Weights of a small transformer language model.
Size: MLP 512 SwiGLU, vocabulary 512.
Architecture: rotary positions, untied embeddings.
Training: a variant of Adam for these matrices, 188M tokens, 5735 steps.
MLP neurons of a small language model. Each row is named by its layer, matrix (down: output weights) and neuron, and shows model dimensions 0-127. Each number is 50 + 10 x the weight over its row's rms, rounded and kept within 0 to 99. A neuron's up and down rows have the sign that makes its largest values positive.
After each neuron's rows, "fires before" lists the tokens most often just after its 100 highest values on Wikipedia text that the model never trained on. A number after a token or word is its count.

L4.down374:46 57 36 34 40 53 52 55 49 60 56 53 71 66 43 59 45 58 55 36 56 58 57 49 54 55 61 45 64 41 52 48 37 47 41 33 30 70 62 53 43 63 53 41 47 43 52 55 52 38 55 49 39 33 51 46 55 53 65 35 52 71 54 53 60 57 50 54 28 53 46 50 54 58 62 56 44 51 40 56 56 41 53 44 58 47 45 50 45 56 53 03 40 58 57 47 62 34 41 48 36 43 47 45 49 54 57 51 54 40 49 51 44 43 65 64 58 47 48 48 44 60 56 62 63 37 62 33
fires before: "o" 42, "t" 12, "s" 10, "e" 7

L6.down333:64 48 39 36 45 45 49 48 57 60 37 42 33 58 48 48 34 50 51 62 52 25 56 46 60 49 54 49 40 30 62 53 70 52 51 47 47 59 49 37 48 54 42 59 54 42 50 66 46 58 28 60 44 57 34 38 72 52 48 53 38 62 60 58 50 50 38 55 40 56 53 48 60 51 53 53 41 51 49 25 52 54 52 53 59 62 47 51 38 41 47 40 49 47 53 46 68 62 57 68 61 63 47 58 36 63 34 64 40 55 38 27 55 52 57 24 34 59 41 36 45 42 41 44 60 56 50 47
fires before: "t" 31, "y" 21, "e" 9, "ts" 4, "n" 4

L6.down99:53 43 64 46 49 60 53 55 43 35 50 38 40 45 63 50 61 58 42 48 37 54 57 54 33 47 48 62 41 62 61 49 46 51 57 53 29 52 54 47 50 51 52 47 55 57 61 52 35 53 50 59 70 32 38 52 55 55 62 47 62 59 49 55 49 43 51 41 67 54 54 55 45 47 46 56 38 27 56 52 49 45 43 32 52 51 34 28 58 47 37 39 41 61 61 54 49 60 66 42 62 30 49 43 58 53 36 55 53 45 52 50 48 31 57 44 46 45 53 46 58 50 63 47 42 30 57 33
fires before: "es" 20, "ed" 11, "y" 11, "or" 10, "a" 6, "u" 6

L4.down241:51 42 55 41 54 52 61 68 42 47 59 52 35 36 44 51 42 62 31 24 40 43 73 49 49 49 59 49 44 66 51 46 66 42 58 45 44 58 63 55 56 49 46 45 52 47 47 47 50 34 50 32 40 35 49 48 43 55 45 49 59 45 38 33 52 53 47 46 81 61 60 42 58 24 54 53 36 47 47 61 48 43 49 42 40 45 42 65 57 55 42 36 57 46 61 54 43 29 53 44 55 67 43 64 48 53 34 28 52 56 43 54 57 40 46 67 64 65 59 66 38 39 45 46 40 46 44 53
fires before: "ric" 28, "re" 14, "ed" 11, "s" 11, "ri" 5, "oc" 4

L4.down102:44 68 46 53 39 50 43 71 54 41 47 55 26 68 51 73 62 29 68 68 47 42 61 42 55 48 47 45 42 45 47 42 61 52 58 43 55 55 51 48 39 38 48 54 27 35 49 51 47 39 41 60 53 53 39 36 65 44 62 66 74 44 61 52 51 62 41 51 47 51 62 53 27 63 54 32 59 74 52 39 46 48 52 57 65 51 62 24 46 48 24 38 53 44 41 48 48 50 69 38 53 41 47 61 40 62 43 53 51 47 62 49 40 45 34 57 57 50 39 63 62 51 63 40 56 58 40 53
fires before: "e" 15, "ed" 15, "in" 9, "er" 7, "ers" 6, "ing" 6

L4.down18:61 42 37 28 52 46 56 60 34 34 58 52 38 53 56 55 50 42 60 54 63 62 58 51 32 63 51 57 50 53 46 54 57 59 45 33 51 61 64 58 49 70 37 44 69 55 35 49 59 42 73 51 60 66 51 45 45 43 47 35 47 45 55 50 58 60 58 57 49 62 39 65 84 48 44 53 55 53 42 62 35 44 49 64 48 44 53 37 52 54 39 47 57 56 48 35 68 50 52 43 50 64 59 41 31 50 49 46 58 57 51 37 68 41 58 46 61 59 49 57 47 66 47 59 53 47 56 53
fires before: "an" 38, "e" 11, "ial" 11, "ers" 8, "er" 6, "a" 6

L6.down300:70 50 55 55 48 51 48 55 58 58 43 39 43 51 63 63 54 49 46 54 51 37 50 54 52 46 39 49 45 55 49 52 57 50 64 49 62 51 71 49 57 46 50 56 64 37 58 66 41 63 55 53 57 66 58 59 49 64 26 49 56 55 50 49 61 70 39 45 59 50 57 54 42 30 42 58 63 46 33 61 48 32 54 42 41 29 56 34 50 59 52 28 45 45 57 50 36 48 53 53 61 45 54 47 58 56 58 42 54 38 62 55 61 47 56 48 53 44 56 53 48 57 61 44 46 59 57 44
fires before: "an" 57, "ed" 8, "ment" 8, "en" 7, "in" 4

L6.down73:42 41 53 51 46 37 50 36 63 50 50 41 33 55 58 65 44 46 48 50 58 52 46 50 53 46 62 43 33 59 88 45 50 46 47 48 40 39 52 52 52 60 49 48 47 43 35 63 56 43 56 36 58 54 48 32 44 33 39 49 48 38 45 57 53 53 47 58 31 61 40 63 58 48 34 33 48 53 56 46 38 45 45 58 34 54 46 62 58 73 38 21 66 51 45 57 42 58 64 39 56 48 64 47 57 64 43 47 61 41 47 53 53 62 70 30 39 53 50 38 32 46 57 47 43 56 48 44
fires before: "ed" 33, "an" 12, "ing" 9, "ment" 8, "s" 6, "em" 4

L6.down403:55 65 57 46 39 53 59 34 29 42 58 57 52 51 54 46 56 51 53 53 37 38 45 43 59 41 53 45 49 40 48 59 62 35 51 57 54 25 34 55 71 45 36 57 46 38 58 48 54 39 46 50 36 48 49 57 77 47 53 43 45 44 58 42 49 41 48 42 45 51 46 40 45 37 43 49 43 61 48 48 45 54 39 36 38 61 64 54 54 32 51 46 52 70 49 28 71 41 31 41 60 44 67 35 64 68 36 31 45 36 66 37 41 67 50 49 37 43 40 36 50 55 52 58 47 61 43 42
fires before: "-" 21, "ed" 9, "ion" 8, "is" 7, "ou" 5

L6.down240:55 69 45 46 63 56 50 56 40 48 38 59 52 43 51 52 55 55 77 40 41 50 65 66 62 61 60 57 42 57 25 29 51 56 59 26 41 53 48 49 56 55 71 41 45 33 48 39 52 71 49 38 51 47 49 58 53 63 38 58 49 63 62 52 63 42 50 35 46 72 54 41 39 39 50 47 60 59 38 42 35 50 47 45 64 57 28 23 39 33 46 66 42 59 48 31 45 46 66 59 39 43 39 60 53 56 41 38 51 52 58 50 56 47 53 45 56 46 42 58 40 51 70 57 40 41 57 41
fires before: "o" 28, "ich" 23, "i" 12, "ies" 5

L6.down323:58 50 50 47 55 61 55 53 58 42 47 44 48 51 66 63 55 44 43 45 43 35 51 48 51 32 44 50 42 63 55 76 42 41 78 63 44 58 57 42 60 64 31 51 44 60 52 42 41 44 33 53 54 55 48 50 59 55 51 37 47 63 61 39 36 51 63 55 46 45 44 32 53 34 54 55 44 49 48 41 72 60 33 51 60 32 62 46 45 81 42 60 42 48 63 61 40 52 51 57 50 37 60 62 42 55 43 60 45 45 51 54 47 46 57 48 69 46 57 65 34 51 44 53 54 45 55 46
fires before: "al" 16, "a" 15, "ia" 11, "ly" 6, "ian" 5

L6.down248:41 43 70 61 66 49 51 50 53 41 45 42 33 38 48 43 56 59 62 51 32 55 44 66 39 63 56 40 61 56 47 47 37 66 60 50 55 50 57 52 66 48 56 43 38 54 30 49 42 46 53 48 41 58 48 29 49 54 61 58 66 47 40 54 59 66 58 55 64 57 57 45 61 41 52 51 35 35 68 35 53 57 69 35 45 45 49 47 41 49 49 31 45 49 36 55 45 35 51 54 56 25 35 63 60 44 40 57 46 48 34 41 53 45 48 17 38 58 44 51 46 46 46 44 53 57 56 45
fires before: "or" 16, "ur" 13, "ort" 11, "her" 7, "u" 6

L6.down160:49 56 38 65 73 49 50 37 46 66 58 53 39 47 55 59 55 37 51 49 36 69 52 44 60 93 36 56 58 47 49 49 62 44 43 53 48 63 54 32 51 41 51 51 51 45 54 67 35 32 35 49 49 34 62 43 57 44 56 52 47 43 57 58 41 54 52 47 55 71 41 43 55 52 60 47 79 45 48 59 52 68 45 42 65 76 42 51 52 41 44 59 54 56 43 47 35 65 47 41 47 50 40 49 62 38 50 45 51 39 45 48 48 58 46 47 51 48 55 51 72 49 49 62 63 55 60 52
fires before: "\n" 24, "," 17, " and" 12, " of" 9, " wh" 5

L6.down382:41 55 46 41 56 56 56 64 53 57 63 47 32 32 34 52 56 34 39 56 47 36 59 51 53 52 34 61 47 50 48 39 64 54 51 43 26 56 41 30 61 29 59 53 57 29 56 63 57 53 44 46 51 38 57 58 64 22 61 40 48 42 58 54 47 62 41 52 45 59 43 58 52 45 42 37 64 53 46 53 53 52 59 34 36 35 50 63 55 50 35 50 50 60 42 46 46 48 55 55 50 59 62 67 51 63 42 53 54 47 66 48 51 68 41 47 48 56 56 55 45 42 51 54 44 41 56 59
fires before: "," 38, "." 20, ".\n\n" 10, " and" 4

L4.down356:49 47 60 43 45 44 48 53 51 48 53 51 44 46 56 47 38 52 32 57 66 59 60 39 49 54 53 63 58 41 48 44 51 42 44 59 66 38 78 44 40 46 84 49 41 49 50 65 49 67 47 41 56 41 38 59 69 49 58 41 52 67 42 42 45 69 56 65 63 50 43 51 48 41 54 44 52 55 58 52 65 39 41 49 66 49 47 64 53 47 56 28 67 46 52 54 67 72 54 43 38 39 49 44 34 43 34 50 57 51 48 49 51 46 39 52 47 48 38 45 52 57 67 65 64 48 59 40
fires before: "ct" 31, "f" 7, "t" 7, "n" 6, "p" 5

L4.down110:45 48 57 60 51 45 49 31 51 53 45 41 39 60 36 50 60 43 52 55 58 52 43 50 64 52 52 42 82 51 50 29 65 65 57 52 46 45 38 42 45 62 36 61 51 39 44 53 61 49 51 41 52 59 57 42 60 59 56 43 43 48 52 47 70 30 38 59 53 50 36 43 29 35 47 47 52 56 43 51 63 42 52 54 61 49 42 31 39 44 62 24 37 62 58 65 52 44 78 52 62 50 48 62 53 52 53 76 40 42 64 69 46 48 51 41 41 48 58 48 41 65 41 50 50 62 55 56
fires before: "es" 19, "o" 15, "ess" 13, "y" 11, "or" 6

L6.down29:40 41 56 47 42 55 52 54 56 81 24 36 48 56 47 45 43 57 50 41 30 54 52 69 52 52 46 42 62 75 44 34 60 38 37 49 32 56 48 46 58 52 35 51 51 59 41 43 49 57 55 56 48 54 35 35 47 53 56 50 49 38 32 45 53 53 51 53 56 60 72 45 46 48 85 27 51 53 49 50 55 37 53 37 55 51 46 44 59 40 53 67 44 49 51 51 40 43 40 59 50 57 43 39 55 42 49 46 48 46 49 28 31 83 36 51 52 34 51 52 51 53 31 58 46 41 60 66
fires before: "ation" 15, "ing" 12, "a" 12, "at" 8, "y" 7, "al" 6

L6.down412:44 54 43 55 51 59 62 60 59 38 36 47 57 51 62 53 54 47 55 53 39 54 58 35 55 56 46 32 60 67 43 52 47 41 52 49 38 51 66 57 58 41 49 49 39 46 61 64 28 38 53 37 68 52 53 50 54 45 60 35 41 50 37 39 49 51 37 70 28 51 42 59 62 53 35 42 51 55 35 42 37 49 60 84 46 52 63 65 56 59 40 62 59 49 51 37 43 60 46 36 48 41 40 68 43 43 55 47 60 50 59 45 46 64 50 48 50 47 59 49 61 43 55 69 46 63 48 30
fires before: "e" 16, "ar" 15, "\n" 7, " and" 6, "an" 6, "ist" 5

L6.down119:56 52 54 46 40 41 55 50 53 41 50 43 34 57 51 58 54 33 46 43 36 45 45 49 54 57 56 35 57 70 39 52 50 64 61 58 55 53 51 60 51 49 57 39 70 26 39 42 39 46 49 54 65 40 49 50 50 54 42 45 63 50 60 44 65 59 50 44 74 35 47 36 18 42 47 51 55 66 53 50 57 54 51 53 41 44 49 22 33 73 37 16 51 46 60 34 46 50 47 27 57 29 53 38 49 66 35 37 38 57 53 66 59 57 56 47 46 49 46 46 46 64 57 46 48 49 50 40
fires before: "or" 18, "ment" 17, "ion" 13, "ut" 9, "u" 5

L4.down295:56 64 50 50 42 32 63 62 47 46 63 45 41 55 46 53 58 39 51 53 57 41 36 41 47 40 38 42 39 32 58 54 37 67 46 63 57 36 43 44 58 54 61 41 54 49 55 56 46 54 55 50 58 29 48 51 57 35 49 52 51 52 68 14 60 46 40 35 56 54 57 53 49 33 50 62 47 36 58 47 50 48 60 56 54 55 60 60 48 57 66 29 49 51 56 43 48 50 55 53 51 67 81 66 52 57 56 46 47 53 69 61 61 40 45 43 45 57 54 61 53 51 55 55 48 43 59 61
fires before: "ort" 18, "r" 9, "le" 7, "l" 6, "ro" 6, "ess" 6

L6.down491:46 62 60 40 32 47 54 43 47 51 54 40 46 38 54 64 49 45 46 42 45 45 53 44 54 25 64 56 62 62 40 53 56 61 62 64 42 54 57 57 44 49 39 51 56 46 52 53 52 62 49 59 54 39 60 60 52 58 59 56 54 52 39 65 64 59 50 42 63 52 36 49 51 37 43 29 57 57 53 48 59 46 40 60 65 57 54 39 74 55 60 71 31 44 79 36 52 57 43 37 60 40 65 56 51 49 42 78 48 60 51 35 56 49 43 55 53 50 41 49 53 57 49 37 44 44 47 34
fires before: "ow" 15, "al" 10, "or" 8, "an" 8, "ed" 7, "ir" 5

L6.down369:64 54 39 44 64 65 38 39 59 47 43 35 65 57 42 50 33 65 30 49 66 48 53 46 56 64 55 41 71 40 51 68 70 47 63 63 52 45 37 58 42 35 47 52 55 52 37 38 55 66 36 40 50 56 45 59 50 45 52 52 42 49 45 46 71 58 40 40 42 44 54 41 44 67 53 51 51 44 32 45 43 55 55 51 64 34 53 41 38 56 52 49 60 44 56 43 42 40 59 70 61 46 42 38 72 60 41 38 40 44 58 56 45 63 59 37 44 62 61 47 50 55 51 49 48 54 36 53
fires before: "t" 47, "s" 12, "st" 7, "c" 6, "d" 6, "f" 6

L4.down49:57 55 41 51 51 71 42 60 52 52 46 44 43 61 35 67 54 66 58 49 48 54 47 37 43 50 65 68 37 53 70 39 60 51 56 40 50 52 51 82 42 49 41 37 66 38 50 51 57 53 42 51 50 50 38 60 56 46 53 54 40 48 52 32 44 67 59 59 56 55 69 45 52 50 42 43 47 62 42 57 52 58 41 64 37 52 58 35 54 62 40 23 44 56 48 41 62 55 64 45 45 47 49 65 58 49 35 51 50 35 45 57 60 61 34 31 47 30 52 49 64 58 52 47 30 64 38 37
fires before: "e" 29, "en" 8, "ed" 5, "es" 5, "z" 5, "u" 5

L4.down111:58 57 35 48 34 68 59 39 62 64 57 43 47 58 44 35 49 53 42 68 31 52 66 66 55 47 55 53 51 35 60 40 53 44 55 47 60 47 51 48 63 56 52 41 50 50 66 44 58 48 52 64 56 50 35 49 52 47 32 66 55 71 60 49 69 60 49 40 38 58 65 31 55 43 55 50 39 57 62 54 33 44 54 61 47 45 41 66 27 32 49 89 51 30 49 42 64 63 56 38 38 51 44 50 64 55 43 71 49 60 51 69 43 52 52 39 53 46 65 36 41 55 46 39 52 43 58 60
fires before: "ich" 19, "o" 11, "e" 10, "i" 9, "n" 7, "ent" 6

L4.down289:59 41 51 48 42 41 36 47 44 49 50 39 59 57 39 50 55 59 31 63 59 54 47 56 43 50 49 56 64 68 50 59 66 29 53 50 53 52 58 37 41 52 35 51 46 48 45 53 46 51 57 55 60 58 45 51 44 54 41 55 52 58 50 60 45 40 47 51 63 59 58 46 54 52 37 54 44 46 47 58 50 40 38 61 46 44 53 37 39 54 51 99 46 46 48 43 52 45 49 56 51 31 53 42 55 62 47 34 37 52 42 65 41 60 42 51 65 35 69 68 50 47 40 65 38 45 41 57
fires before: "t" 18, "ation" 13, "s" 11, "al" 8, "re" 5, "l" 4

L6.down209:42 54 56 51 42 31 41 46 53 53 40 56 44 31 33 54 50 63 30 42 44 58 55 67 63 63 52 36 36 45 50 42 47 56 47 62 43 58 57 41 63 41 51 57 48 49 46 61 57 52 47 37 57 45 50 70 30 49 53 42 42 67 59 47 67 31 38 53 62 55 35 32 61 43 44 62 58 47 60 50 50 33 55 50 58 62 56 38 56 35 48 52 57 52 58 52 64 44 61 79 48 38 53 40 63 50 61 63 47 42 50 57 42 54 70 46 37 54 46 56 72 51 29 63 45 46 49 51
fires before: "y" 18, "or" 16, "ge" 9, "ic" 7, "i" 7, "t" 6

L4.down248:60 45 47 58 43 44 40 41 55 66 52 43 47 16 43 68 55 57 42 40 49 51 54 33 53 55 53 45 72 42 46 66 49 58 45 43 37 51 55 36 34 57 58 43 56 38 29 62 46 40 44 34 51 48 39 54 54 67 57 45 49 62 47 33 59 56 53 67 63 60 66 66 45 34 49 29 49 34 50 46 63 55 45 61 54 65 47 59 62 76 51 32 50 38 48 55 54 60 69 53 43 63 63 52 55 52 39 41 54 41 68 56 41 48 40 32 40 46 47 52 61 52 41 49 46 49 56 66
fires before: "as" 24, "n" 17, "re" 14, "iv" 13, "an" 6, "p" 5

L6.down194:24 60 53 54 44 36 52 64 61 46 46 60 41 49 48 48 44 60 54 58 33 66 39 62 43 41 46 44 53 52 55 44 54 41 36 58 64 56 57 47 45 61 35 17 52 46 28 44 52 60 31 59 59 42 47 54 40 52 47 54 60 36 63 48 66 32 51 53 43 53 50 44 49 36 56 59 60 36 63 56 58 59 35 44 59 40 47 44 54 55 52 53 56 43 38 62 39 41 64 73 68 43 36 50 42 62 54 47 59 38 37 58 65 46 56 52 58 42 26 28 55 44 47 49 65 40 55 49
fires before: "u" 22, "n" 13, "ated" 6, "ic" 5, "or" 5, "ation" 4

L6.down31:60 52 40 57 55 46 52 51 43 60 64 66 36 36 50 66 57 70 49 59 46 60 43 44 42 38 41 43 52 27 65 55 50 50 48 51 29 57 44 42 46 48 63 54 40 62 51 69 35 47 52 48 45 68 50 55 60 39 37 54 52 49 53 79 45 34 41 57 49 44 53 48 56 38 49 69 56 57 57 61 35 49 53 62 51 62 60 73 47 43 51 31 29 46 56 42 61 46 41 41 51 43 49 58 44 60 44 45 56 55 56 43 53 49 44 51 49 64 59 25 36 60 41 52 55 46 45 61
fires before: "er" 19, "ust" 18, "is" 12, "il" 12, "w" 7, "a" 6

L4.down87:51 37 52 56 39 42 42 71 44 44 49 66 38 43 58 43 43 45 40 52 51 45 64 48 54 43 39 55 53 43 50 67 60 69 59 66 37 50 66 42 46 49 50 62 60 41 50 58 48 44 47 49 45 58 41 41 60 44 61 47 43 55 59 45 46 70 67 38 56 49 34 57 74 42 55 40 45 36 65 78 50 47 51 47 39 49 46 75 38 47 48 78 52 31 32 50 39 58 69 40 53 64 50 49 49 67 54 59 64 46 47 53 61 36 59 48 67 51 68 49 49 49 59 56 61 50 55 41
fires before: "e" 20, " the" 15, "g" 6, " a" 5, " he" 5

L6.down14:48 39 65 73 40 40 32 52 59 43 60 56 38 53 46 37 59 53 47 58 39 46 48 44 48 55 43 46 60 44 53 41 46 34 53 47 34 52 58 62 43 58 65 36 39 39 21 76 38 33 42 31 55 47 46 63 52 59 49 57 64 35 35 43 49 72 40 53 63 71 51 64 50 48 31 48 54 63 49 51 54 60 49 58 41 67 70 42 48 47 45 54 47 44 50 39 54 48 56 52 45 26 31 55 43 52 52 29 54 43 53 33 43 58 76 36 53 61 60 62 52 63 49 53 49 44 63 37
fires before: "u" 19, "an" 17, "p" 16, "e" 13, "un" 11, "ar" 9

L4.down452:53 46 54 59 65 39 61 40 45 57 42 36 46 45 40 63 51 49 47 40 55 58 42 47 50 61 42 54 52 47 54 53 27 42 41 48 63 48 41 32 42 57 48 47 33 52 39 41 65 44 39 50 53 42 46 45 60 45 56 53 43 57 41 55 54 39 42 53 45 30 35 44 41 51 36 63 35 53 59 59 55 63 53 43 43 42 52 57 57 68 47 26 38 50 51 31 39 39 32 38 59 42 40 63 49 37 32 56 48 55 52 60 47 50 66 50 32 50 48 43 57 47 46 61 57 56 56 51
fires before: "il" 18, "ord" 18, "ir" 9, "a" 8, "r" 6, "ect" 5

L6.down128:43 63 56 65 47 44 61 57 48 42 54 62 42 41 55 36 64 58 47 53 61 41 38 60 42 65 64 66 59 56 49 45 54 67 28 45 56 58 50 49 43 40 57 58 55 59 38 56 53 43 62 50 59 66 50 51 62 61 57 47 38 36 47 50 62 56 43 38 61 51 50 54 53 52 48 41 66 69 41 76 42 42 44 58 53 50 48 50 52 72 53 66 62 52 58 45 33 59 59 53 38 43 58 52 39 68 58 58 57 46 37 32 46 60 52 62 60 52 52 45 38 47 70 62 57 58 73 41
fires before: " St" 12, "e" 11, "an" 10, "ber" 8, "ter" 6, "k" 5

L6.down250:58 53 67 41 59 45 33 30 56 40 44 53 52 55 56 58 49 65 22 51 36 50 49 51 40 36 65 49 57 36 52 54 44 57 74 57 52 36 37 41 52 40 56 53 51 43 41 26 42 57 45 45 47 47 53 45 73 37 62 43 39 68 54 59 53 56 40 61 36 44 66 54 45 55 32 53 37 53 55 40 65 62 35 58 63 42 58 55 41 41 44 38 55 54 60 47 50 45 59 49 58 54 61 53 62 49 37 70 44 49 56 63 43 63 52 50 49 45 67 60 58 45 42 46 66 56 42 53
fires before: "op" 18, "ic" 10, "l" 7, "ant" 5, "nd" 5, "on" 5

L6.down317:38 50 42 69 54 37 43 63 38 81 42 35 44 59 47 46 70 54 55 37 52 38 39 56 69 52 40 52 57 72 63 50 42 46 51 33 55 40 63 60 55 41 56 34 43 47 59 44 56 48 55 45 30 51 58 42 47 48 51 61 68 39 55 58 43 38 59 65 65 38 52 41 46 49 45 44 44 45 40 48 61 38 46 56 59 46 68 49 43 63 49 52 52 64 35 53 37 53 37 53 46 52 31 44 52 46 64 61 59 40 51 38 62 51 34 55 40 51 44 46 48 59 49 51 47 36 38 34
fires before: "s" 23, "em" 10, "mer" 8, "g" 6, "oc" 6, "a" 5

L6.down441:52 32 43 54 77 42 44 37 31 41 59 61 31 57 54 58 51 39 54 51 47 61 39 44 38 60 56 61 47 49 56 51 50 32 43 44 46 56 73 63 65 48 41 67 54 68 48 35 39 42 60 45 41 42 63 43 44 54 43 51 37 51 30 52 57 57 39 49 70 36 46 53 48 49 65 48 38 51 54 52 38 38 61 46 63 53 37 33 46 20 70 61 43 58 51 58 47 46 35 59 58 44 52 55 54 53 76 62 45 55 57 48 54 50 41 43 55 49 48 58 55 54 45 45 59 52 58 40
fires before: "all" 28, "an" 13, "ur" 9, "et" 9, "or" 4

L6.down293:62 55 55 47 54 58 68 37 45 45 41 42 48 52 63 71 41 35 74 42 39 60 48 50 41 54 49 47 59 45 44 51 51 55 66 43 53 46 52 51 47 54 65 36 53 41 49 45 43 48 47 45 59 49 48 49 63 48 50 46 66 48 43 43 56 65 48 50 59 39 51 62 31 56 56 41 57 55 40 36 46 49 53 53 47 36 30 50 47 32 57 52 51 49 45 43 46 77 39 43 51 49 55 41 60 55 39 38 54 38 47 51 61 43 43 33 41 45 42 48 36 46 28 50 66 37 71 59
fires before: "e" 30, "ent" 28, "al" 11, "in" 5, "an" 4, "ay" 4

L4.down91:50 59 63 46 40 36 49 55 55 37 59 68 45 46 57 49 52 43 33 52 62 36 45 62 49 58 39 43 22 52 44 44 40 78 54 51 28 57 63 40 44 51 43 52 50 46 56 49 44 45 55 40 57 50 41 65 65 53 37 40 59 51 60 48 49 44 52 46 53 35 59 55 65 52 34 44 67 67 54 48 48 44 56 47 51 55 78 53 57 47 40 64 59 70 54 53 40 51 43 50 53 53 47 52 40 52 77 53 38 74 68 47 57 49 63 53 39 49 50 45 36 53 57 68 44 46 72 44
fires before: "an" 30, "r" 11, "a" 8, "l" 7

L6.down123:46 70 60 54 63 53 49 52 52 50 48 51 40 43 51 70 50 33 57 30 46 51 36 57 51 47 47 50 32 46 44 51 58 61 47 55 17 58 63 42 31 34 52 49 56 36 55 34 49 58 43 68 46 50 45 51 41 43 47 49 44 36 63 35 39 63 47 40 32 62 52 56 54 49 35 37 63 36 54 50 39 47 54 55 43 63 78 63 47 54 52 37 50 54 51 44 40 41 61 41 62 54 60 40 48 47 48 33 44 56 51 49 53 57 73 41 39 51 45 48 47 65 58 34 52 33 51 42
fires before: "0" 34, "r" 12, "or" 9, "1" 7, "l" 5, "4" 4

L6.down56:47 38 41 64 51 66 70 40 56 58 69 39 38 59 41 54 57 35 41 39 38 41 51 46 50 36 58 57 67 63 56 33 42 44 54 44 51 68 49 52 42 57 55 32 56 51 60 55 51 33 45 59 56 42 45 57 70 57 54 47 52 51 36 43 57 41 71 39 56 49 49 37 54 48 54 66 33 43 48 51 49 36 51 26 45 52 60 43 43 55 49 40 68 61 44 44 48 45 18 59 51 50 57 41 62 60 27 41 64 54 54 53 35 63 43 44 54 63 28 26 49 68 58 46 57 40 54 45
fires before: "i" 42, "ial" 18, "s" 5

L6.down355:48 59 49 50 50 53 59 51 50 33 50 44 19 44 34 27 50 50 63 30 64 62 46 51 37 52 37 48 60 54 34 57 38 32 54 34 61 56 54 15 68 55 74 39 65 14 77 41 51 53 42 54 50 53 53 52 32 37 44 45 45 58 59 53 53 55 38 36 31 48 35 41 43 47 47 51 52 44 56 60 53 50 55 55 60 51 39 57 52 27 47 47 47 39 45 41 50 51 53 48 56 36 56 35 51 57 39 49 48 61 53 52 46 40 42 45 42 50 56 48 44 26 70 40 49 45 56 37
fires before: "ions" 21, "ion" 9, "m" 7, "ter" 6, "or" 5, "b" 5

L6.down498:73 54 49 79 50 47 43 48 62 60 51 60 43 53 57 45 44 34 42 40 48 69 59 39 48 42 59 71 35 47 50 50 57 35 61 45 36 58 60 50 45 29 47 61 49 56 65 61 55 29 56 48 47 66 50 52 58 48 37 44 23 60 47 43 49 50 49 56 44 60 40 56 54 41 51 63 52 59 51 49 55 54 43 63 63 67 44 83 51 49 59 70 61 47 55 50 61 63 55 46 41 53 67 63 42 40 58 49 72 54 42 49 45 44 76 57 51 42 64 49 64 38 56 49 57 47 64 54
fires before: "it" 17, "e" 17, "r" 15, "an" 13, "in" 4

L6.down154:38 54 40 53 74 77 42 62 66 47 62 51 46 57 51 30 48 42 74 64 45 54 54 57 37 47 43 67 34 48 38 68 50 60 54 67 54 43 58 47 43 38 53 27 48 42 49 32 39 48 58 54 48 56 69 38 55 59 36 39 49 56 48 36 53 43 55 39 61 44 49 55 50 51 64 38 32 35 47 37 50 52 50 29 34 54 34 38 61 56 47 61 43 54 53 51 39 51 57 29 35 35 59 45 56 50 41 63 49 38 61 60 45 30 52 46 65 48 36 45 64 49 65 49 42 46 54 44
fires before: "ct" 30, "ud" 11, "es" 10, "or" 6, "c" 6

L4.down235:56 59 32 34 39 62 52 47 58 44 41 54 22 43 64 55 51 40 63 60 35 47 46 40 52 53 34 46 40 50 53 59 40 54 50 36 41 61 64 37 61 47 35 59 42 53 44 44 46 42 42 58 49 38 36 44 30 53 53 48 58 55 45 35 76 52 48 58 43 41 52 57 62 49 50 43 58 45 50 53 44 49 47 38 78 34 53 43 47 43 28 36 41 46 68 40 52 58 48 50 51 71 49 50 42 60 42 60 52 43 56 51 47 72 49 55 62 56 41 49 39 25 50 39 50 61 51 24
fires before: "s" 24, "t" 19, "n" 6, "c" 5, "at" 4

L4.down457:39 52 50 57 31 50 41 30 36 45 48 42 56 43 42 70 48 46 48 50 48 53 45 57 59 69 40 50 54 62 76 80 47 39 49 44 37 49 58 43 46 28 55 58 69 39 55 49 52 50 49 37 61 28 50 47 56 59 45 31 37 39 57 45 51 50 58 62 77 49 54 43 51 42 59 38 50 58 43 41 54 43 34 37 44 46 60 58 43 51 36 40 57 39 51 63 46 53 49 65 54 48 48 43 36 67 39 41 60 40 51 62 54 57 58 54 53 45 43 59 45 53 52 63 42 46 72 49
fires before: "al" 20, "ia" 10, "om" 9, "g" 7, "ic" 4

L6.down63:60 56 47 67 44 44 46 42 47 45 56 66 43 42 40 42 48 62 71 50 53 60 50 52 65 47 54 61 44 52 53 61 39 53 39 39 51 59 52 37 52 51 46 34 62 54 55 47 38 71 61 50 57 68 33 39 47 42 50 51 43 59 57 38 50 44 47 43 34 43 37 60 41 34 41 40 35 55 53 27 36 42 56 61 47 31 49 80 44 59 62 43 45 47 30 45 43 53 37 50 40 37 34 48 44 50 45 45 48 60 40 43 53 51 70 50 46 63 53 22 45 36 42 56 57 58 46 33
fires before: "ment" 20, "ed" 18, "or" 15, " a" 4

L6.down94:55 46 50 53 39 32 49 62 34 36 48 48 58 49 52 36 64 54 54 54 63 41 43 65 57 48 52 61 36 45 68 51 55 57 51 46 38 48 54 39 66 44 44 41 65 47 53 40 37 64 47 63 31 61 48 50 57 55 41 54 54 59 50 39 59 38 60 46 41 49 44 52 46 37 53 48 63 56 49 64 52 51 68 47 51 43 45 40 58 55 44 64 61 56 54 63 58 43 57 32 49 60 27 37 49 64 62 64 48 47 48 37 51 54 71 51 49 35 44 44 58 48 54 71 47 66 40 53
fires before: "," 19, " the" 19, " he" 14, " " 7